Weights of a small GPT-style language model, trained from scratch on English Wikipedia.
Size: 12 layers, 14.1M parameters.
Architecture: RMSNorm before each block, learned positions, no biases in attention or MLP, untied embeddings.
Training: a variant of Muon for these matrices, 461M tokens, 3518 steps.
MLP neurons of a small language model. Each row is named by its layer, matrix (gate and up: input weights; down: output weights) and neuron, and shows model dimensions 64-191. Each number is 50 + 15 x the weight over its row's rms, rounded and kept within 0 to 99. A neuron's up and down rows have the sign that makes its largest values positive.
After each neuron's rows, "fires in" lists the words (lower case) most often at its 100 highest values on Wikipedia text that the model never trained on. A number after a token or word is its count.

L9.gate437:23 64 59 67 51 46 22 55 62 46 47 41 41 51 25 28 55 70 42 55 61 21 71 49 56 38 23 45 69 69 66 65 47 21 77 45 76 52 50 41 73 48 68 47 54 36 59 54 44 49 33 75 64 39 58 50 44 80 49 56 42 56 40 36 56 50 46 61 68 32 43 47 48 34 42 53 69 06 66 61 58 58 52 27 22 73 64 46 68 72 36 60 66 46 47 63 53 29 60 72 43 27 78 37 82 66 65 50 63 37 41 36 45 49 80 27 42 44 53 57 31 41 50 48 50 56 46 72
L9.up437:42 47 29 54 31 50 60 50 57 50 29 59 67 27 62 21 35 28 47 60 16 55 52 44 62 59 64 54 39 46 55 33 52 23 51 60 69 40 21 54 62 33 54 50 40 38 44 68 38 46 49 54 30 41 51 42 33 61 60 92 72 24 49 62 60 54 57 44 37 51 49 52 40 68 66 40 73 89 49 67 59 48 49 66 39 60 70 48 67 50 48 52 57 66 26 30 30 78 59 73 54 37 53 63 55 37 55 22 50 63 77 49 52 30 51 52 44 67 62 48 67 57 76 37 43 63 45 54
L9.down437:50 60 13 41 49 30 63 60 48 57 51 48 34 47 51 37 58 59 48 29 61 48 31 62 49 69 68 46 69 62 33 36 62 35 52 50 72 40 35 54 54 46 46 74 54 53 62 31 59 54 44 48 51 45 41 46 84 40 61 42 50 60 42 47 37 52 51 43 29 41 55 50 56 46 59 53 40 70 45 67 27 37 97 44 57 59 63 48 83 50 34 81 40 66 19 84 38 38 83 47 40 62 58 22 16 48 53 74 42 29 48 72 82 40 59 50 48 52 55 56 37 69 58 62 79 84 49 57
fires in: "he" 22, "also" 21, "later" 8, "previously" 4, "who" 4

L9.gate385:29 46 56 81 44 48 86 46 45 53 15 63 49 29 34 69 85 26 57 60 56 51 61 42 31 25 52 49 83 52 61 60 49 47 61 67 47 35 45 52 56 76 14 45 46 31 64 22 32 50 37 71 58 42 33 51 45 48 57 43 59 50 41 53 54 50 49 62 38 35 79 66 44 49 56 44 45 84 66 53 77 32 50 55 60 68 53 75 58 57 54 42 55 69 56 19 38 63 46 50 52 42 62 30 49 66 43 34 65 27 49 34 47 64 30 44 64 47 47 46 48 52 65 44 34 73 49 38
L9.up385:40 54 59 62 48 38 30 69 66 60 46 38 48 65 65 42 52 43 33 53 46 53 49 46 47 53 35 46 68 44 38 50 49 63 54 58 58 43 41 50 55 42 78 38 14 51 59 28 47 41 81 47 35 27 54 64 34 17 53 33 36 69 30 39 65 62 63 35 56 76 54 29 32 66 55 55 44 62 77 39 45 44 49 65 56 43 43 32 46 60 64 64 43 50 62 37 51 59 53 30 37 63 47 37 73 34 59 70 66 59 77 48 40 46 57 70 47 59 72 48 65 46 82 68 27 73 62 45
L9.down385:30 34 61 44 64 52 36 44 53 61 18 36 54 78 24 58 29 49 30 34 58 75 51 39 58 52 68 34 53 53 49 50 45 66 74 83 39 51 76 37 51 52 51 41 51 44 46 50 35 70 91 57 23 49 52 72 44 22 61 58 77 58 58 46 53 58 39 34 38 48 71 44 47 65 85 52 60 78 38 43 50 68 72 53 49 46 86 38 47 77 37 23 58 64 67 60 60 56 75 45 51 56 41 59 55 36 51 57 54 52 34 30 56 68 75 58 59 49 48 80 42 66 48 83 31 96 75 55
fires in: "has" 24, "have" 20, "had" 11, "is" 8, "be" 5

L4.gate487:34 36 42 36 58 60 54 58 73 49 36 52 63 21 29 35 41 61 56 45 48 52 35 47 53 65 41 37 48 28 36 42 68 32 61 50 55 64 32 66 61 48 31 49 38 35 48 80 57 06 30 51 67 57 28 82 69 69 49 30 45 30 78 65 28 45 49 31 55 33 61 46 48 34 67 49 59 69 77 30 71 56 53 48 65 62 62 37 41 69 42 42 27 51 57 22 33 46 61 77 65 61 76 44 51 71 49 43 42 36 60 41 33 54 78 67 53 27 64 46 28 67 41 47 68 53 57 32
L4.up487:31 57 36 33 86 79 63 55 41 68 28 65 56 42 31 46 69 54 44 59 64 64 56 67 52 20 53 63 50 43 56 40 28 32 64 71 44 67 47 42 23 50 51 69 52 80 70 55 74 38 73 65 65 39 45 32 48 34 35 59 61 50 81 63 68 56 41 35 37 68 63 32 48 18 52 12 68 54 56 61 63 60 67 64 72 44 43 27 60 60 27 71 25 55 52 44 20 67 46 68 38 39 42 31 47 79 48 44 41 16 65 48 43 56 60 65 42 28 62 61 36 70 48 17 62 53 67 35
L4.down487:51 43 64 61 37 48 40 35 36 39 31 62 66 59 74 64 40 26 45 48 34 59 30 37 38 54 61 43 51 40 45 28 41 60 42 65 49 47 69 40 79 71 24 67 64 26 47 42 22 61 37 50 49 66 59 62 64 54 72 32 41 41 51 43 62 21 51 36 61 57 48 46 73 56 65 63 27 67 61 65 67 73 59 41 41 43 51 64 60 50 53 51 87 20 52 64 52 44 93 41 48 51 48 65 57 43 41 52 88 64 54 30 72 38 31 23 48 41 51 67 54 84 36 52 65 71 48 39
fires in: "has" 22, "also" 20, "have" 14, "then" 5, "previously" 4

L4.gate574:45 45 62 69 49 59 72 14 61 67 73 55 32 66 59 72 34 53 49 38 52 41 62 42 41 41 56 40 41 53 34 38 11 28 34 99 27 46 87 73 57 56 44 73 75 33 54 49 36 22 46 62 74 55 59 46 50 66 53 33 55 26 57 22 61 58 67 45 37 31 30 76 52 55 56 58 54 92 70 41 41 44 68 52 37 47 48 31 57 45 31 25 58 63 47 34 62 40 44 39 45 45 49 42 37 66 49 43 42 47 44 65 44 22 44 35 57 52 29 49 54 47 51 59 85 66 54 37
L4.up574:46 62 99 05 30 50 72 27 22 51 38 61 60 27 47 41 51 49 57 48 56 70 69 64 64 73 83 69 59 32 32 48 69 36 40 60 23 71 27 36 75 48 35 28 52 52 22 62 51 38 39 57 54 45 35 60 81 29 59 28 33 41 80 61 58 52 36 44 64 46 73 61 61 76 38 57 59 72 52 55 64 60 53 77 66 42 65 53 78 84 50 30 42 85 18 47 65 63 41 37 38 55 58 53 36 39 55 50 54 55 69 54 41 58 51 42 57 33 23 52 49 45 31 23 44 35 67 53
L4.down574:58 56 40 87 61 37 34 20 54 55 61 40 53 43 22 40 59 40 50 62 74 12 78 46 45 73 56 42 50 45 39 42 45 49 45 77 66 69 76 71 67 58 64 63 63 53 27 43 58 71 57 57 37 51 51 44 66 43 48 74 53 52 56 72 50 17 36 36 32 75 41 37 37 37 31 54 42 52 49 25 72 41 60 32 54 49 30 48 47 51 41 43 49 35 41 32 64 47 54 44 73 30 32 27 62 52 33 85 41 35 68 62 51 68 57 24 47 37 49 42 57 60 64 68 53 24 47 69
fires in: "to" 24, "have" 13, "can" 8, "a" 7, "is" 6, "was" 5

L3.gate531:40 27 45 39 48 16 58 45 26 37 15 34 53 49 82 22 49 52 51 40 62 34 52 44 56 77 43 25 76 24 40 48 72 55 55 52 71 49 62 46 56 35 47 42 43 38 71 61 27 43 45 62 72 54 65 38 56 59 57 48 56 63 69 27 47 37 37 57 66 40 73 40 42 60 66 30 47 74 78 39 62 29 56 53 58 72 60 54 83 63 11 31 58 48 47 37 78 72 33 55 39 55 54 25 42 47 48 65 42 53 70 45 40 41 31 49 45 25 52 40 34 44 48 15 57 39 61 50
L3.up531:53 09 22 49 59 56 43 47 41 52 45 40 25 47 57 29 61 53 49 37 71 70 35 61 32 70 38 31 85 27 48 49 48 63 60 79 65 62 59 30 79 73 37 50 41 31 48 58 49 52 53 33 80 51 49 32 70 36 62 56 35 70 88 46 46 49 25 51 38 63 56 49 44 68 84 17 59 46 73 66 45 63 48 58 58 34 65 49 75 66 45 68 53 61 45 63 98 82 37 40 42 51 54 43 63 57 59 63 66 70 67 53 40 41 00 49 54 08 47 52 63 87 49 37 53 40 31 49
L3.down531:47 28 20 46 45 65 71 48 67 62 53 32 54 48 46 55 30 71 64 11 70 62 56 58 19 52 71 07 64 34 72 53 38 57 39 50 36 48 67 47 64 75 30 64 55 48 53 62 40 73 65 25 46 63 55 23 72 57 68 75 39 55 56 59 65 48 21 65 15 47 54 56 48 38 54 45 63 35 48 54 26 77 32 68 57 35 56 43 34 54 59 66 52 76 58 54 52 57 55 23 66 63 54 36 52 30 78 49 62 41 82 49 61 62 30 62 41 26 17 68 67 74 50 45 36 36 56 48
fires in: "have" 46, "has" 31, "had" 17

L9.gate215:33 31 40 51 36 43 30 32 66 71 69 40 63 63 33 51 53 59 07 41 42 38 34 67 66 30 61 35 42 36 72 44 37 31 64 72 70 29 56 40 41 27 42 66 68 41 58 24 50 46 76 56 51 72 54 47 58 48 44 50 58 33 56 23 59 42 62 58 37 61 39 55 19 51 35 54 58 58 47 48 52 64 61 73 68 47 76 50 23 32 31 43 60 45 38 28 51 44 42 46 57 41 63 30 66 37 41 40 42 55 11 45 52 72 37 22 17 31 28 50 33 56 29 65 51 33 55 47
L9.up215:61 54 28 60 60 68 34 65 51 59 55 40 82 64 49 68 72 28 39 50 28 22 64 60 47 49 67 35 50 20 49 36 48 77 37 67 56 42 29 49 70 39 32 68 65 41 64 68 51 24 43 31 51 27 46 16 35 35 62 45 75 45 61 34 57 47 50 47 51 57 23 23 45 46 50 45 48 45 50 52 36 63 35 72 39 44 51 22 43 71 49 45 63 62 47 35 40 53 44 57 71 66 72 51 48 82 60 42 51 31 67 41 12 50 52 41 36 56 57 22 56 37 68 47 29 66 45 49
L9.down215:18 59 43 31 28 29 56 59 42 37 47 23 43 52 63 36 52 69 53 56 61 27 55 27 40 44 76 47 56 30 51 70 21 44 22 33 60 42 51 72 62 48 20 69 35 51 32 40 34 26 43 25 40 49 16 52 39 57 43 35 47 41 46 63 55 42 53 41 56 31 55 52 56 63 40 58 48 42 70 43 26 65 59 46 49 73 62 65 99 50 70 44 52 35 74 62 71 60 25 53 80 41 56 39 29 65 43 38 48 41 75 47 58 22 51 39 34 43 38 48 57 61 50 54 15 70 63 49
fires in: "has" 46, "also" 11, "that" 11, "have" 5, "previously" 4

L9.gate562:76 30 65 68 66 38 46 28 74 42 27 48 73 53 46 33 42 47 21 82 45 28 59 13 77 49 72 21 44 45 56 62 72 19 42 72 68 41 25 56 65 88 58 44 24 56 37 48 44 47 84 78 50 60 67 41 37 42 58 54 42 26 68 36 53 38 59 37 41 37 34 49 37 69 47 28 36 17 38 46 34 51 28 56 71 17 39 30 62 51 52 49 34 63 58 41 33 60 60 35 80 17 42 52 40 54 60 27 55 85 58 28 51 37 61 40 51 48 49 47 50 17 37 23 32 68 45 63
L9.up562:52 47 36 39 84 47 44 25 54 78 41 26 45 31 71 50 48 58 61 47 92 37 58 43 60 67 71 56 55 77 31 06 38 36 33 28 63 44 37 50 55 45 81 35 40 49 64 65 35 13 83 37 52 56 51 68 48 49 33 77 33 34 47 36 68 52 57 43 38 37 66 59 67 50 34 55 86 39 42 44 43 23 47 50 29 64 43 52 54 33 39 36 32 63 61 60 68 51 71 41 44 25 54 43 49 27 36 32 49 58 57 44 41 55 28 40 76 65 48 44 51 44 16 54 37 55 49 55
L9.down562:54 30 21 59 58 43 40 52 06 46 51 42 62 71 70 58 44 43 30 37 53 69 48 43 63 68 24 63 47 41 34 55 40 32 31 46 54 46 54 57 58 36 63 30 36 60 56 35 51 32 49 68 52 25 96 68 56 61 58 60 55 53 52 32 46 41 73 47 79 59 31 44 24 31 39 36 53 36 36 47 67 56 64 44 65 41 64 51 66 39 46 28 75 51 46 50 41 41 20 58 76 68 73 52 43 65 54 28 51 51 52 65 89 22 53 44 31 52 49 75 41 73 66 51 61 55 71 34
fires in: "and" 87

L5.gate424:37 45 38 27 46 51 39 11 28 37 52 61 71 47 39 44 42 45 59 51 55 54 33 53 45 63 42 32 57 60 17 66 55 50 66 25 37 49 66 83 55 34 49 42 32 47 61 44 39 66 61 48 59 67 52 54 66 44 47 40 30 60 43 61 47 62 81 29 61 64 38 59 43 44 32 23 38 65 56 43 41 33 43 78 55 60 40 35 42 53 55 74 51 33 38 49 60 46 66 98 77 46 45 32 61 41 40 37 59 41 48 53 42 80 71 54 47 46 34 58 44 35 33 55 62 49 36 57
L5.up424:46 43 59 71 44 38 38 28 29 63 60 57 62 94 30 40 30 35 59 36 99 03 52 44 54 47 26 49 38 74 41 56 30 35 73 67 68 48 61 51 38 59 67 56 29 59 43 14 55 31 71 42 59 53 31 54 51 57 28 68 53 53 32 55 32 26 61 35 27 40 56 66 30 35 40 34 57 62 60 33 68 38 69 50 64 44 55 45 29 43 57 49 49 33 54 76 52 45 73 56 65 56 62 47 56 62 37 37 66 67 53 45 54 54 50 44 77 35 63 55 32 30 49 57 68 37 41 39
L5.down424:47 65 16 52 44 19 62 41 46 40 56 59 41 41 57 50 57 59 56 32 56 63 30 46 42 76 36 34 55 66 25 69 47 35 60 37 39 47 66 48 83 39 64 73 34 56 43 28 63 46 44 81 39 62 43 25 60 45 63 25 59 52 12 42 60 52 34 49 58 80 22 68 63 29 56 49 39 67 41 61 34 33 60 62 38 39 41 43 52 39 61 80 39 24 51 63 79 49 37 39 63 49 50 40 65 78 27 55 64 36 64 47 61 48 51 51 50 32 57 38 34 73 41 55 60 52 47 63
fires in: "of" 70, "number" 7, "variety" 7

L9.gate585:28 62 62 73 65 47 55 42 73 54 66 53 39 65 51 60 20 78 43 77 49 71 80 56 71 50 16 27 57 38 30 71 34 55 62 63 47 54 36 50 59 31 52 26 29 41 47 50 55 69 25 54 64 58 32 39 98 49 47 34 13 64 43 57 50 38 55 56 50 61 21 52 51 59 42 26 39 31 50 60 32 61 54 51 39 30 48 26 71 43 53 42 32 52 57 53 16 52 50 55 41 42 46 71 42 33 49 53 53 55 45 46 66 59 43 24 43 02 64 63 44 48 54 42 56 76 41 60
L9.up585:46 66 51 51 63 50 40 56 62 44 59 58 50 57 51 52 57 50 55 48 71 66 22 35 36 74 55 31 57 15 69 47 47 21 46 51 48 35 46 06 54 74 63 52 62 66 56 33 39 71 43 53 40 42 42 40 47 58 43 77 44 42 42 15 62 35 47 38 80 57 53 56 35 46 65 65 63 46 38 40 29 36 51 69 30 26 38 29 43 64 18 61 31 67 59 65 63 54 57 24 93 31 50 47 36 26 46 45 59 52 72 57 59 39 24 22 54 25 54 41 24 42 40 42 47 33 41 61
L9.down585:40 52 46 36 31 50 24 60 58 67 43 74 30 55 60 34 74 50 23 60 54 36 45 71 46 47 60 33 53 55 49 45 56 35 66 65 41 58 04 62 56 41 64 49 39 32 18 41 28 44 44 46 50 56 67 87 44 51 50 38 57 36 93 56 42 38 43 47 42 70 47 39 36 74 74 36 70 40 58 47 68 42 75 49 65 38 28 64 26 42 30 44 76 59 35 13 72 39 80 54 73 35 47 32 26 51 28 51 46 23 35 67 58 60 50 22 46 38 54 85 62 34 57 43 50 53 58 57
fires in: "with" 15, "including" 12, "include" 11, "of" 8, "and" 8, "includes" 6

L9.gate520:51 43 52 48 56 44 32 66 62 19 45 84 70 69 59 61 49 37 55 69 67 56 57 56 57 21 48 72 59 43 40 50 46 70 71 43 42 44 88 57 29 52 57 40 35 58 62 50 24 67 63 82 31 50 00 29 62 36 45 42 62 30 23 71 62 58 64 41 55 72 59 35 72 22 62 46 54 47 36 52 42 44 13 72 37 69 63 26 71 43 47 64 67 55 44 58 45 40 47 56 56 84 44 55 59 27 25 55 40 13 67 31 67 69 38 25 58 53 68 38 37 64 52 33 57 44 41 40
L9.up520:88 52 27 38 47 55 70 48 53 54 57 47 24 70 27 74 30 67 39 23 46 62 55 59 41 00 45 73 45 53 55 55 34 34 71 52 61 50 32 28 72 40 56 42 51 76 40 50 73 64 48 44 78 64 48 40 50 72 17 86 38 72 48 41 51 45 41 58 58 36 52 71 39 59 57 37 36 53 67 77 61 36 52 63 55 50 64 53 63 70 49 47 53 76 52 46 35 64 69 38 44 62 50 72 44 60 34 49 34 44 66 49 49 50 51 33 61 33 50 65 35 75 74 49 60 42 04 36
L9.down520:33 53 00 52 59 62 43 47 54 80 55 53 62 57 58 63 58 56 48 44 34 67 36 37 52 72 49 27 31 40 68 46 40 48 64 50 44 68 58 39 57 51 44 51 56 41 54 60 57 46 34 64 65 35 57 48 52 37 62 47 59 60 52 55 43 43 56 70 16 47 25 36 43 49 69 43 31 37 62 39 44 47 23 52 59 44 35 38 55 30 64 22 28 44 55 43 46 63 38 57 41 45 35 24 30 51 58 36 53 53 56 64 45 60 34 43 60 34 61 45 38 66 47 42 87 66 63 46
fires in: "of" 70, "for" 19

L5.gate23:68 18 52 34 54 82 62 63 37 35 60 60 32 45 51 40 69 46 58 46 44 53 62 39 42 33 47 43 52 43 49 61 38 50 69 45 55 58 43 42 62 44 68 53 66 27 40 52 74 62 49 56 75 24 27 69 70 35 51 51 66 44 50 67 58 47 50 47 59 46 14 71 46 70 58 46 68 32 34 29 35 60 54 42 57 43 54 46 49 74 53 42 67 48 47 03 51 22 72 37 42 37 42 50 53 42 34 79 41 49 27 35 48 43 59 43 43 51 35 35 51 33 58 26 43 32 68 55
L5.up23:58 38 62 41 64 52 67 29 35 35 48 35 54 87 42 22 56 27 35 41 65 40 48 45 61 61 33 42 35 44 40 83 56 48 48 50 45 49 68 60 35 25 68 58 41 40 67 56 58 62 28 45 62 30 23 66 41 68 39 68 40 84 51 53 42 66 07 56 39 54 61 52 39 42 41 36 50 60 53 30 37 64 48 68 50 49 46 54 55 74 46 44 47 69 34 34 76 18 32 44 43 48 64 72 38 70 39 23 24 40 50 59 32 47 45 52 63 53 55 57 41 40 75 34 43 12 44 70
L5.down23:32 44 13 24 63 32 72 59 21 61 41 62 67 65 65 62 26 29 43 66 43 82 48 17 71 54 26 30 57 40 59 35 44 50 58 59 68 70 39 60 43 58 64 66 60 53 44 64 46 34 51 71 61 66 57 51 74 48 50 42 45 49 53 58 60 45 47 70 29 75 61 38 56 60 43 49 52 49 49 61 53 43 50 42 41 58 52 36 63 54 05 55 50 27 26 53 66 44 68 45 49 41 57 37 52 43 52 54 47 46 28 48 66 73 46 52 52 26 71 53 44 41 67 57 42 61 35 99
fires in: "to" 88, "possibly" 5

L3.gate317:79 44 39 59 58 56 19 73 56 66 68 31 47 38 68 40 41 44 53 59 47 86 48 46 32 22 57 47 20 41 66 68 59 70 58 80 61 63 49 49 38 63 47 60 48 64 59 28 39 28 51 47 37 64 74 44 50 65 64 53 33 48 35 41 37 53 41 67 30 59 47 39 61 22 56 40 64 58 45 45 81 38 45 48 70 49 39 35 55 39 74 43 82 42 68 54 74 90 42 45 42 56 36 49 77 91 65 48 47 41 48 32 47 63 66 78 49 60 64 49 41 65 39 53 48 38 63 54
L3.up317:65 48 65 40 78 39 46 46 27 48 41 48 60 48 64 52 63 39 43 38 41 38 37 47 52 30 59 54 43 42 23 39 61 43 48 36 36 65 53 38 63 34 54 69 52 58 28 49 68 49 60 65 53 61 34 63 65 46 36 57 44 83 42 61 35 35 38 55 61 16 64 84 26 34 57 77 02 36 42 29 32 42 42 59 63 21 13 23 44 65 25 63 50 54 65 41 61 64 47 66 50 68 59 49 30 57 29 60 45 64 58 89 47 43 58 59 41 04 27 29 54 45 62 61 54 80 76 55
L3.down317:49 51 48 61 65 82 55 39 21 23 75 49 49 36 63 56 44 55 38 44 44 33 45 44 30 45 55 48 46 29 16 43 52 42 49 41 60 22 63 28 45 48 43 35 46 60 35 24 39 50 41 45 74 50 37 30 58 63 44 61 71 61 19 44 36 53 33 49 49 32 54 62 39 35 63 71 28 45 46 30 51 45 38 52 65 35 66 53 31 73 29 50 17 46 33 36 32 59 33 40 84 45 63 52 56 70 58 35 70 66 37 64 39 37 82 60 84 45 55 58 51 62 47 75 61 54 46 67
fires in: "some" 32, "did" 14, "isd" 6, "synonyms" 5, "replaced" 4, "goal" 4

L4.gate442:42 40 63 41 33 80 31 68 81 28 38 51 56 34 40 52 65 58 42 58 58 32 55 44 47 46 65 44 51 67 27 53 89 40 71 41 34 61 83 47 78 48 37 41 46 62 75 28 40 21 31 50 70 51 87 49 55 63 50 58 48 56 76 72 80 36 43 41 42 57 45 51 39 79 84 15 58 77 69 31 55 49 49 50 54 32 27 41 79 43 54 56 59 52 77 50 38 75 61 60 55 34 38 28 29 71 58 48 57 15 40 34 54 60 61 46 49 35 36 59 50 54 43 53 52 24 37 29
L4.up442:38 65 55 56 76 45 28 42 60 58 77 49 63 49 47 30 38 64 52 23 75 61 99 47 48 48 48 46 49 41 41 34 63 36 66 64 34 42 57 58 25 79 34 66 55 53 52 50 63 55 35 52 61 44 52 38 48 43 22 79 26 36 52 43 70 59 67 38 66 35 68 23 42 47 44 65 38 51 52 52 50 31 67 48 43 41 62 84 67 33 55 45 43 66 52 43 73 55 18 62 71 35 23 72 43 49 46 35 21 55 48 73 46 41 34 61 78 32 47 48 87 78 45 34 38 26 37 51
L4.down442:40 50 69 49 78 48 37 48 54 50 35 82 63 24 22 63 53 28 50 63 30 52 62 56 49 68 61 26 61 69 38 50 70 52 39 50 61 56 43 44 84 58 47 68 35 57 55 44 25 37 67 39 40 48 82 14 39 67 18 48 57 33 43 50 42 62 50 27 68 92 69 38 44 34 44 25 48 69 58 29 52 58 34 49 61 41 50 35 52 35 52 48 49 53 31 53 47 45 46 81 53 21 41 40 64 64 37 41 81 43 27 36 50 69 81 59 61 26 30 43 53 62 45 91 47 54 42 57
fires in: "of" 27, "is" 13, "other" 10

L4.gate230:69 65 60 46 24 66 52 74 30 65 58 43 42 78 55 46 60 32 58 37 58 42 58 38 42 50 58 70 42 44 65 68 67 66 57 54 56 53 51 55 62 46 53 39 55 66 32 42 57 42 64 62 79 62 33 26 52 53 53 61 76 26 49 49 46 45 34 53 36 29 52 38 18 45 43 45 54 66 57 28 26 62 26 43 37 50 56 55 05 54 43 38 42 44 46 76 53 61 50 83 62 63 52 46 34 57 53 66 29 68 61 51 89 74 52 51 44 15 39 60 27 57 42 45 70 58 37 50
L4.up230:75 55 87 38 64 38 49 70 44 42 29 41 53 60 40 41 82 42 52 46 75 23 44 48 38 46 53 49 51 29 46 45 55 73 53 43 57 39 34 65 51 27 61 49 75 64 50 57 64 50 58 52 40 65 61 54 37 44 41 65 62 47 68 18 74 23 41 29 77 59 40 40 58 52 43 57 68 45 34 64 44 61 60 78 41 70 43 36 64 33 47 52 72 60 60 37 44 68 27 66 24 35 57 64 27 44 52 54 40 69 40 54 44 51 60 63 91 82 90 39 63 40 50 32 51 54 59 61
L4.down230:59 53 61 56 55 59 79 53 68 54 65 51 43 48 52 47 15 84 94 43 51 57 41 65 55 71 51 53 49 26 38 43 54 60 51 70 39 28 69 50 71 51 85 59 24 30 31 38 45 66 77 59 61 65 68 21 63 33 33 44 47 39 40 45 56 52 49 83 45 38 22 52 37 53 42 33 37 47 32 40 53 49 33 44 31 59 80 68 43 50 54 18 45 56 50 56 45 69 71 60 55 61 37 30 62 38 78 49 57 67 56 43 60 67 38 53 34 17 39 52 39 54 50 63 53 55 19 26
fires in: "season" 33, "election" 6, "tournament" 6, "following" 6, "substitute" 4, "end" 4

L5.gate498:32 53 51 63 64 35 65 42 58 48 25 46 25 60 53 67 37 56 56 81 47 38 49 60 85 37 33 75 19 65 47 88 40 39 65 49 53 31 51 66 58 54 45 66 47 54 55 46 54 34 62 45 12 56 53 64 48 49 39 36 61 03 54 35 55 59 37 38 57 63 47 41 37 76 35 31 72 59 70 46 47 49 34 72 39 51 43 37 29 54 78 52 85 60 57 31 22 69 50 62 59 52 56 67 78 55 56 54 31 38 47 81 05 77 44 53 60 53 37 50 41 54 45 58 46 72 32 49
L5.up498:53 65 34 79 54 56 56 53 65 55 35 29 50 54 52 37 22 31 36 57 38 33 34 82 47 43 51 28 51 28 53 83 50 68 44 37 35 26 44 56 57 80 54 70 67 47 50 80 50 25 76 50 50 36 63 56 39 51 58 32 29 26 70 42 60 53 35 68 21 66 34 52 51 64 82 34 51 47 69 37 38 43 46 66 45 34 60 32 43 47 60 53 38 52 52 69 20 51 63 69 55 45 52 38 31 71 59 27 47 58 45 70 38 58 62 20 52 65 31 39 48 31 40 43 42 60 39 61
L5.down498:34 28 58 80 72 42 53 10 25 13 73 56 40 49 72 62 79 62 74 28 49 25 38 16 62 65 49 49 52 59 48 57 52 39 70 52 48 39 41 64 36 29 50 54 76 70 47 64 44 50 53 20 22 57 55 60 62 66 45 39 32 28 52 39 29 13 66 58 82 40 44 59 51 54 28 51 36 73 30 64 70 60 43 36 37 39 28 52 47 33 45 50 30 70 58 42 37 58 42 36 62 23 86 41 36 20 48 58 59 55 21 40 47 51 29 58 50 44 48 60 43 61 48 51 51 64 66 48
fires in: "or" 50, "and" 16, "as" 6

L7.gate595:53 30 74 40 83 54 66 83 55 54 48 28 33 67 54 54 54 81 50 49 73 49 30 63 39 80 72 36 56 63 54 20 47 53 60 46 22 41 32 43 52 40 74 36 75 39 47 48 53 51 34 40 56 59 38 48 61 58 31 37 31 84 30 66 57 50 33 69 52 41 50 45 26 49 39 38 20 27 42 67 54 42 30 39 46 43 62 57 37 73 47 59 79 59 16 50 27 24 40 81 37 23 48 34 60 31 46 74 54 46 53 42 53 36 40 64 27 54 46 48 26 40 48 36 43 59 71 35
L7.up595:43 47 66 73 80 60 68 37 44 51 40 72 52 50 55 44 33 44 63 53 43 65 59 56 37 57 38 56 41 36 66 62 63 29 30 44 81 77 43 32 28 23 57 46 37 61 62 61 35 40 20 41 51 56 76 35 72 43 41 58 51 29 38 70 61 67 49 60 39 76 48 61 35 59 25 62 65 76 48 14 65 50 35 71 56 24 61 62 39 39 36 41 35 59 24 41 44 57 43 59 54 47 51 74 44 58 59 33 53 80 20 50 24 50 58 47 43 50 63 35 49 40 34 61 59 38 62 39
L7.down595:58 32 50 32 54 41 39 27 53 45 30 48 55 44 28 53 57 30 50 64 32 31 56 47 49 59 56 55 64 54 44 59 15 40 85 71 52 67 65 50 35 38 41 16 46 30 50 82 45 30 39 53 76 38 28 64 67 61 64 48 60 66 82 66 25 38 41 68 58 44 58 54 63 49 48 48 49 60 45 46 21 77 31 64 36 26 48 62 43 38 65 36 59 50 50 51 41 16 32 69 50 57 39 29 57 34 32 47 36 58 33 30 55 51 30 69 66 50 39 34 39 56 69 54 51 71 42 37
fires in: "to" 95

L3.gate152:29 60 62 49 68 44 22 16 46 49 57 45 56 53 87 61 53 05 47 65 83 54 49 53 25 64 53 57 44 24 39 64 38 51 54 82 39 60 37 55 71 72 55 65 52 48 46 27 43 29 52 46 54 50 30 28 54 63 51 49 58 54 36 35 41 30 49 33 58 71 58 30 72 47 31 23 44 58 62 52 67 62 57 51 44 48 45 35 70 41 45 63 46 77 61 35 60 57 53 23 72 50 41 31 71 52 62 55 66 46 54 44 64 51 48 48 52 34 30 59 43 63 69 44 31 17 30 28
L3.up152:15 52 50 22 80 53 27 31 34 57 73 56 63 64 73 70 58 34 58 71 72 68 66 56 54 69 51 67 45 57 36 36 51 51 14 80 79 50 30 38 72 59 34 33 55 63 57 55 58 48 37 45 76 67 45 49 49 60 39 44 55 50 24 61 29 50 43 58 61 58 50 58 36 59 50 48 42 50 58 31 61 56 61 39 20 43 52 36 69 21 51 56 57 63 68 65 48 56 66 41 62 72 38 22 52 81 79 47 58 17 86 47 69 44 33 63 29 34 63 43 53 60 63 49 30 51 49 52
L3.down152:31 60 24 31 56 54 42 45 28 53 47 39 72 57 64 83 40 29 49 67 63 78 51 50 32 67 44 57 61 41 53 50 48 56 24 67 57 47 39 50 74 73 14 26 40 50 62 64 55 78 44 67 70 40 67 27 51 53 38 53 58 63 58 68 43 28 28 38 65 56 50 28 61 30 35 65 38 57 79 42 54 60 76 67 50 35 61 23 67 27 40 52 26 78 58 55 48 48 58 44 61 46 42 24 58 62 57 47 37 34 74 37 72 41 22 49 31 41 57 42 17 89 77 39 43 42 43 40
fires in: "have" 51, "has" 22, "had" 15, "having" 11